config.toml
n_layer = 10
d_model = 192
n_head = 3
n_kv_head = 3
head_dim = 64
d_mlp = 384
vocab_size = 2048
activation = "gelu"
norm = "layernorm"
norm_place = "pre"
norm_eps = 1e-05
positions = "rope"
rope_base = 10000.0
rope_fraction = 0.25
qk_norm = false
attn_scale = 0.125
bias = "all"
tie_embeddings = false
parallel_block = true
init = "uniform"
init_std_qkv = 0.0188
init_std_o = 0.0188
init_std_up = 0.0188
init_std_down = 0.0
optimizer = "muon"
lr = 0.00586
lr_mult_o = 1.61
beta1 = 0.93
lr_head = 0.00578
warmup_steps = 200
schedule = "wsd"
decay_fraction = 0.873
decay_shape = "sqrt"
final_lr_fraction = 0.0
batch_tokens = 16384
seq_len = 1024
doc_mask = false
train_tokens = 113700000
steps = 6940
dataset = "wikipedia_en"
MLP neurons of a small language model. Each row is named by its layer, matrix (up: input weights) and neuron, and shows model dimensions 32-159. Each number is 128 + 32 x the weight over its row's rms, rounded and kept within 0 to 255. Numbers have three digits each.
After each neuron's rows, "fires on" lists the tokens most often at its 100 highest values on Wikipedia text that the model never trained on.

L6.up281:098151149191198138141171142166194099116120121089131133089146173114133072182122110153203108112162108096130103158136138155163161120137150119181111158159163104161065125120099157105146119147109123129164078122152173172167062138119111104167101134129089074100108074095159091205136162111099085093097207102166098079142162194121105121095108171162131139097146126119167114122112100135110121108138
fires on: " f", " h", " m", "er", "if", "le"

L3.up227:146085089127158101195152126143093139160114136123139123185097160138154106136165168155114105067126138174112117097109094163177105155155161202208060142140051082114151088085131072154110162079121142115106176182169097123177078151120138137165123095184076188157114108095124133153103106101101137114126112193152137122122101115094181107152106152142140186101106128103080164120094067100151187140128
fires on: "ent", "/", " or", "ar", "ult", "le"

L3.up219:158122109071140151075100153110084129145159167123177101137110101136127111152068145080109124110161166113143138094083121145124132134130164131097084158115089074148156142188135131133165174140170110223119122088038156084143169149115018119156129126119112143151112109119150106101129144119149138098144132111105116078124104183111139174135091128193153154098137067180110125138122089141108076129157
fires on: " Fran", " Russ", " Bra", " Is", " as", " Christ"

L6.up377:134088136090185120158074144145125060111125152119120135115076112141107076119081151180116125135175120135057192118170117162140151144156157130106122134141100138115102128138158131099146194088059161140198151104116064120130112141079104082113166102156116125142122161086055107139096156105168114153170108075116177133115053133097086097149069174100109144141151168142162176139129135119132115132159
fires on: " and", "at", "h", "y", "im", "ab"

L3.up141:072138137145129167161125136130115074121124162151125127128156132153073152080144202044132097121092068131158158146102179100113125126073129182123134196108165118117105092142144085087142145122139111075122136119099105105130124055102137163212153127143149100208091187152171128180066117131132092140178186069156164102154098087150129127155117080093141126125166157133097187101108123131123091161125
fires on: "–", "ic", "ant", "at"

L3.up189:071128076137090130109186113088111109134105109138156116111166126160091140140105151080202075132103060086095172118101110092131176144104116183113111138148092150166146145043108095119168173124151127082125095166080175097165138112111129127131158147105113078157135153114111151132111127148158139155197113135140181133127186092163154075100143201136097164116164174075189163112095109113130076129083
fires on: "re", "ly", " Party", "ity", "See", "ason"

L3.up26:137090174151112077139145157147137125140094173084131099127130154078087098150126139186121189053150172153147109097080170118148120134148140109182132158093122080122150151135125130121124136097141187173070085161095103168151128143105145184136094153157166117128109093109178068173110094167114096152096080152107124174083128107109113143141083077101109147145087113137168113159113108084171159117175
fires on: ".", "it", "iz"

L3.up324:064176141138187095163129108122173118125151158187073130146125097085091102150095126181134156167143163117099163161103145167135192161065126116126130197156126172125155162115096143186140165146165110130122110157100127109100127124140132107111089129166181093134143056144105157140053145078163124116159109181115118133171109091148159114118110183130102095148122108083168136140104163120087119161129
fires on: " am", " stud", " em", "ograph", "istor"

L3.up322:070126116151141150156094136169106106157087172166138123129134142095155151127083131107093158106104144091107060108104181183074103100099163144129146170222115110172167193132129140129109118087092091090105101090038135155131128118076121181104081174131067083110146101158181139142112127140137167173111093137098083155121134086093052114149089115135124156099149157138135077164150125110091128087148
fires on: " life", " time", "ography", "ices", "ology", "ively"

L6.up130:103222184132195093146131108151128097145123171144074134130126158116100065159117120187152121125123095079130194115164142105144194119119110068136146153137156186140102113137132143170082168135106182114134122082123116115060113156066131132118132162135128147144158152137152131150046065133097112166076114127155142179157102200148129116141151113080117108057110128095131082146076178138089061088146
fires on: " m", " f", "h", "-f", " h", " fl"

L6.up244:154084189124145070126165106172139106118102060124183053156092121065126176113127144122103163140092122171133125083125086095156106157115119185141124129069119127071116137120161161115127132124219103123087110159144107168164139102120132131144067172140138170063151151122142125072147116126108138207106100160087203157066138109124152088158135137134110082102119115119126167121179103144141155100119
fires on: "et", "u", "ternational", "emb", "ampions"

L3.up290:129205150131090142166097126237118097121103130139095095144080149124080088145096119167086127066101169066159173124134148080102105189120091186143167145174078124128128105150109145152121123107143137117121166113169112157139101146127095188122130124115142162160106110170128161171091101085106115102132183235094161159114167164096078113163081143126105128080095150146113104105140121149080142140087
fires on: "-"

L7.up319:114112180161120087097146126143087054100103067133113179150131151139141116127162082096121136101156156084148105132117133102124149099075154147101174116102149173125160125081075110038114114115107131125089144122156150141206070118094101113118136156155091162138120172148129087155142128154126125101119151140167109132101083178093130106173106154187172188186063146079125128124073107101171124138153
fires on: ".", "1", "ood", "d"

L3.up342:169096135170107088123124170181169103132116134075183125204080101165096164134112151135146145091120128123178145149141164131126095147103079104162166084103069176114102105136119149105134139164054170148173135146115110126149119113103129096162121081085099145126065134107116082139138128060089118095114072157119126152202165171110110189146070117116074157112162071167203127112127097083135103086167
fires on: "ite", "it", "ile", "is", "iz", "ther"

L3.up326:160116151112141157156137145164118103168131159143098177132141129166188115157179075096130192073115171175158165109122073158143182150135213136125125176137097159118117156126147097165152163093097107052050137131140120146117078116119117091163110133136080101100198107110109114153205165154049138101143091134145107107198096113046108160139158168126158121079143093095085088075127104170161152152164
fires on: " up", " un", " cons", " as", "ower"

L3.up128:110217159083100110081082121073090110075128130133137133112174089121102042126102097098133190023238115114110156120104148108133135147202115155118159123164112168160173079136118173154104107111168155187164141113119121101080123134155085136129109139116164125142133154123128167141103111105129105152134125137119120105140118145129126198171132136188157108170112108132115174081129058110158126149108
fires on: " med", ".", " Med", " Can", " can"

L6.up258:092185096130134115182145155084084123140113080133105138086119110114114092092120123154119123140159143112158124157166071189163096132096043121114115165127143175147051149085137126110123098146158181115113045153097130113116097163090094104177116149211134090110121108168118087128138054115141167161165156132111154135124078106160122161187113148101151141131123132128130188107134113146144181129153
fires on: "e", " De", " and", "ie", "on"

L3.up209:111151131154149137172133148132105136163089147163143115109117121083117141144188149100132144082157086124095090134114055209079119166104175135158094127132135148104121192161135137057134120083166124093120054177123088101190125146108164120097109140157136116096155173097136158135110082120124139146117118090118142117151136121189049090119098112119110127165094117165106161103135121185101135163099
fires on: "t", "ent", " ent", "000", " as"

L3.up56:154134108133161088072096105134173140129107120134104157127117117165179117120139181099144146123113123185176087135089156143186156152176086136102063126168118083170114072209151076138109147046150100061100128111166078182105099107101164063152144123128087125120144101131093098158124136175166155135157129154114103140104134131112133171180136186131150076107158169133133111154171118149135143121155
fires on: "h", "ly", "B", "ity", "ately", "ate"

L6.up312:172086159137059176165188155174141132174197166087135132132129148100087163131132169123100100134077169132172211138144072084123117135072120098105156161152150084134082165119106133083095144104107161115129133139140136054132143133114171140159164199137148147140164120142171112149080143130078128127123155134120116159119088134157134188142114080051123191136146089064188124163088135141105156137123
fires on: ".", "6", "7", " le", "j"

L3.up99:105082130157122156104135102127156134149110104152182143218155089095167181108102162145172115131159127093179113128098167085148113176109112081181154114169194147165088143080118155124159164105158111162125176116106171132096123098121138094092160095065132071136113109079090078173126095104070108136150148157115149151142140112205136108188184097161106089123126151099219098104130111148130064136179
fires on: "m", "p", "M", "pl"

L6.up296:158138096116120146135107120169143102196142184103104187129120087111159120121144078182156096117180154063128154108148118138132157141136118121117152170137147064070087181153126134144177123196076129144141106083108135131064135127155100163162164138090149075123183160127054101077090149079134108148171132126122123161125073123144102163166072073177130119132111117123087116094137173169057162111130
fires on: " and", " had", ",", " or", " As", " when"

L6.up315:167140108124135186152104154175149105144087146140123080126152180151147106154139164126122109125174103152191148126136104139152078125141146054140155177073103128156080135122122123199078111056198056143083136179113123132163113081152154077156128112116145136252115127096101133154120076118140081150072194118096093110109110162106128099134131103118108116108187126175168139080182174106103169121163
fires on: "ch", "ut", "il", "ac", "ur"

L7.up120:114192099079140140119131176184136115145238153138132088137128134099078130159166145124118106073111115049138140115091154100189085113132140184085102165135089127149167080135130160087076154106142135098127119070136145150165118090092103126171138133079104104080118134198112179161077129098051091075137153093166152105119106115113132135148162118161102191175080117151139116129098123167152090127130
fires on: "av", "re", "ut", "ens", "-", "ain"

L6.up350:169128163142099109169112113168099131193122152098163102071191112106115110104120123102114141099094158109116083149058185089200106149133125135157075129145090140150092132122143117107128133074168146112090094178090156124135149100117169158154114181095169166169088112099141092164118104106092138107096119148129143152089187168149137112103089149138106148149131140087161150121149132138170138138168
fires on: "o", "u", "ust", "'", "c", "it"

L6.up240:117107185110141141198109109152144125176166109138079094177090135120104122109159109137152146093148124090121139093109112129146208157145150143109142176088180135115094153158112070100142132077099137124121150127168142075123160080133133151133189159146115146081125104159089106079124196096098105106121126189106169144112106151147232142186129179083112166077162140154061154107041111092148138123091
fires on: "-", "ther", "v", "it", "ist"

L3.up51:135120175117130126143141163136096149119164153122094146110121140114060127154089061078053143174121125156179208083129127135096158135089126099133145152169127115112167068121155155115172064109108127136142149108122056125111130134052074176111149139199130145150088116128105158077109158131126115111089115114078099141141174149091096156109080167113113068135150157169104147156115151142067164140126
fires on: "h", "s", " resp", " not"

L7.up338:086163155152153137141187128119143145101128113171128181128153163181129105096134138106149121112152121102121095111134117147141096147131106140092190128165120103136023107089130119079135113110129028151129100190130107162136160091119148116151127105199135156080175147161172106130120101167125152133123125181171144120129091126124167166172089135088143139193115137181093106119145148077125089108191
fires on: ".", "C", " |", " d"

L6.up332:105107090098174174144136096129076135101103094092160147106159135135129090145139130139173146041102166140129132098156062162132067103201106183167107120123087155160059156083142130120076150119125112163143183101155121155122098130102088078199126170184089137137113082094134152157061086111142176099128137113127147102098071088139101139153104107179166120127153180121129155061123116150127172201122
fires on: " and", "y", "le", "ary"

L6.up367:102127067146132119172151088198136084135125080089116116142128124123124085169140136157150160081130123111127143049100091189119146195114135136141127164115068182146172126108173109110125128104188107137111107060097108134130126127132095152098148175124136150165136126051156071178071174120125175173114132157129083147088114168158171153107168173124094118081098124219121154200127139152118133148171
fires on: "a", " l", "ar", "ander", "e", "l"

L6.up273:131112092100101129126149151135117135065130093110134082129132119154100138156118112095124121119145133143111155095106148091127137111141099112132191086104120101165122090126095120092113201168105125114151176172121037126176133118160105127146073138140156142126075130018081162183136175087144141099082123093090131144131109145148166101116136171130189183193088147145156080173123144117122159171120
fires on: " ", "ov", "op", "p", "ir", "ap"

L3.up194:164094125169103150182161113106106168175078137172156147130170115099082106186121111139176200185130164095120126136135121118129150140087142069146148141118144116124109136042104129142187156067190213125117141128090177104143126100059121124187161144122133127158094110104162133112126126142187112133081139109087115133067110115087153124098046093137148107088105125072194192112137147143178147119087
fires on: "le", "ity", "old", "ied", " place", "re"

L3.up339:151113099097142172068191160095104094135165076090059184086128110095149123116149110154106148162090089101074163137119108142136104128158117189127085173145173131178081120103143169075140096124158142232104133184136107088103126102087135120059149140157131114113117122129109138158188136169084104177167154119131104120117140116101180176118150153103093160182126054146140156161128123083137136138101
fires on: " of", "on", "E", "e", " also", " the"

L3.up62:136149107089177211153127090157100122125149104185111087110061154106169118175084071137107168111097141185115060116113158105122103126163102123095147129142087117153146096130132170157117055125097105101087121069111129162160126041094173113095172132169142152156133174167071115081083112160097124125116059142170148148077137173155116174112124157197115156134092119179145103145129121111121114130150
fires on: " as", "te", " including", " include", "ography", "wards"

L7.up258:160143194126122114100138128168087132113129136083115095070124185095058126119124122133175140177127082162084123154160141143151145106136153094080124153136074156161110140112127081124092145125100134082131099091114120111125153152122255157063110163116053111112126162055097075173129139161150122115101075085156144155104212147109136129091147130145169114123082095102131125140182125182112120161126
fires on: "200", "199", "ir", " an", "8", "oints"

L6.up320:096137068152121135182123117178128070103160130133117149089130143124167098169137177100145130110038117057097157134154117110142186142067111119133169119113077114141155063095179123156082141075121151129118133143196142161151131123147195141146145160131124112138100125134162097098074113074163144098087181128115210152195121031155095111174106139081118153077116150142107104096156119117140106130142
fires on: "-", "l", "/", "ary"

L3.up359:134098143132146094160147085132098138147072139166116123098168092126066101121064107067192148085134118130095136100087088115129127086100115150139096137144088125126135128157122135187203159143159174112153134059112149046123119168163139164177092138102098070129130099135165186086081085140136124112169168134087145096173143159155164120065094126177143171143078102141186114149133138090068108092102
fires on: " per", " Bar", "i", " Per", " ev"

L3.up63:119142133141098119147107154142106112079098090141146147117113172199147099115113189114101150111110088107116154124156045179173092093078155105051156135137122081143119112145133125100106123109118088146087140193120141120160131187098120146188074101106144067096157089094114154124099184100145072136058125076096125054124124144148078124147148085143130196097155116121139182117154147160116086120097
fires on: "ate", " as", "y", "ent", " over"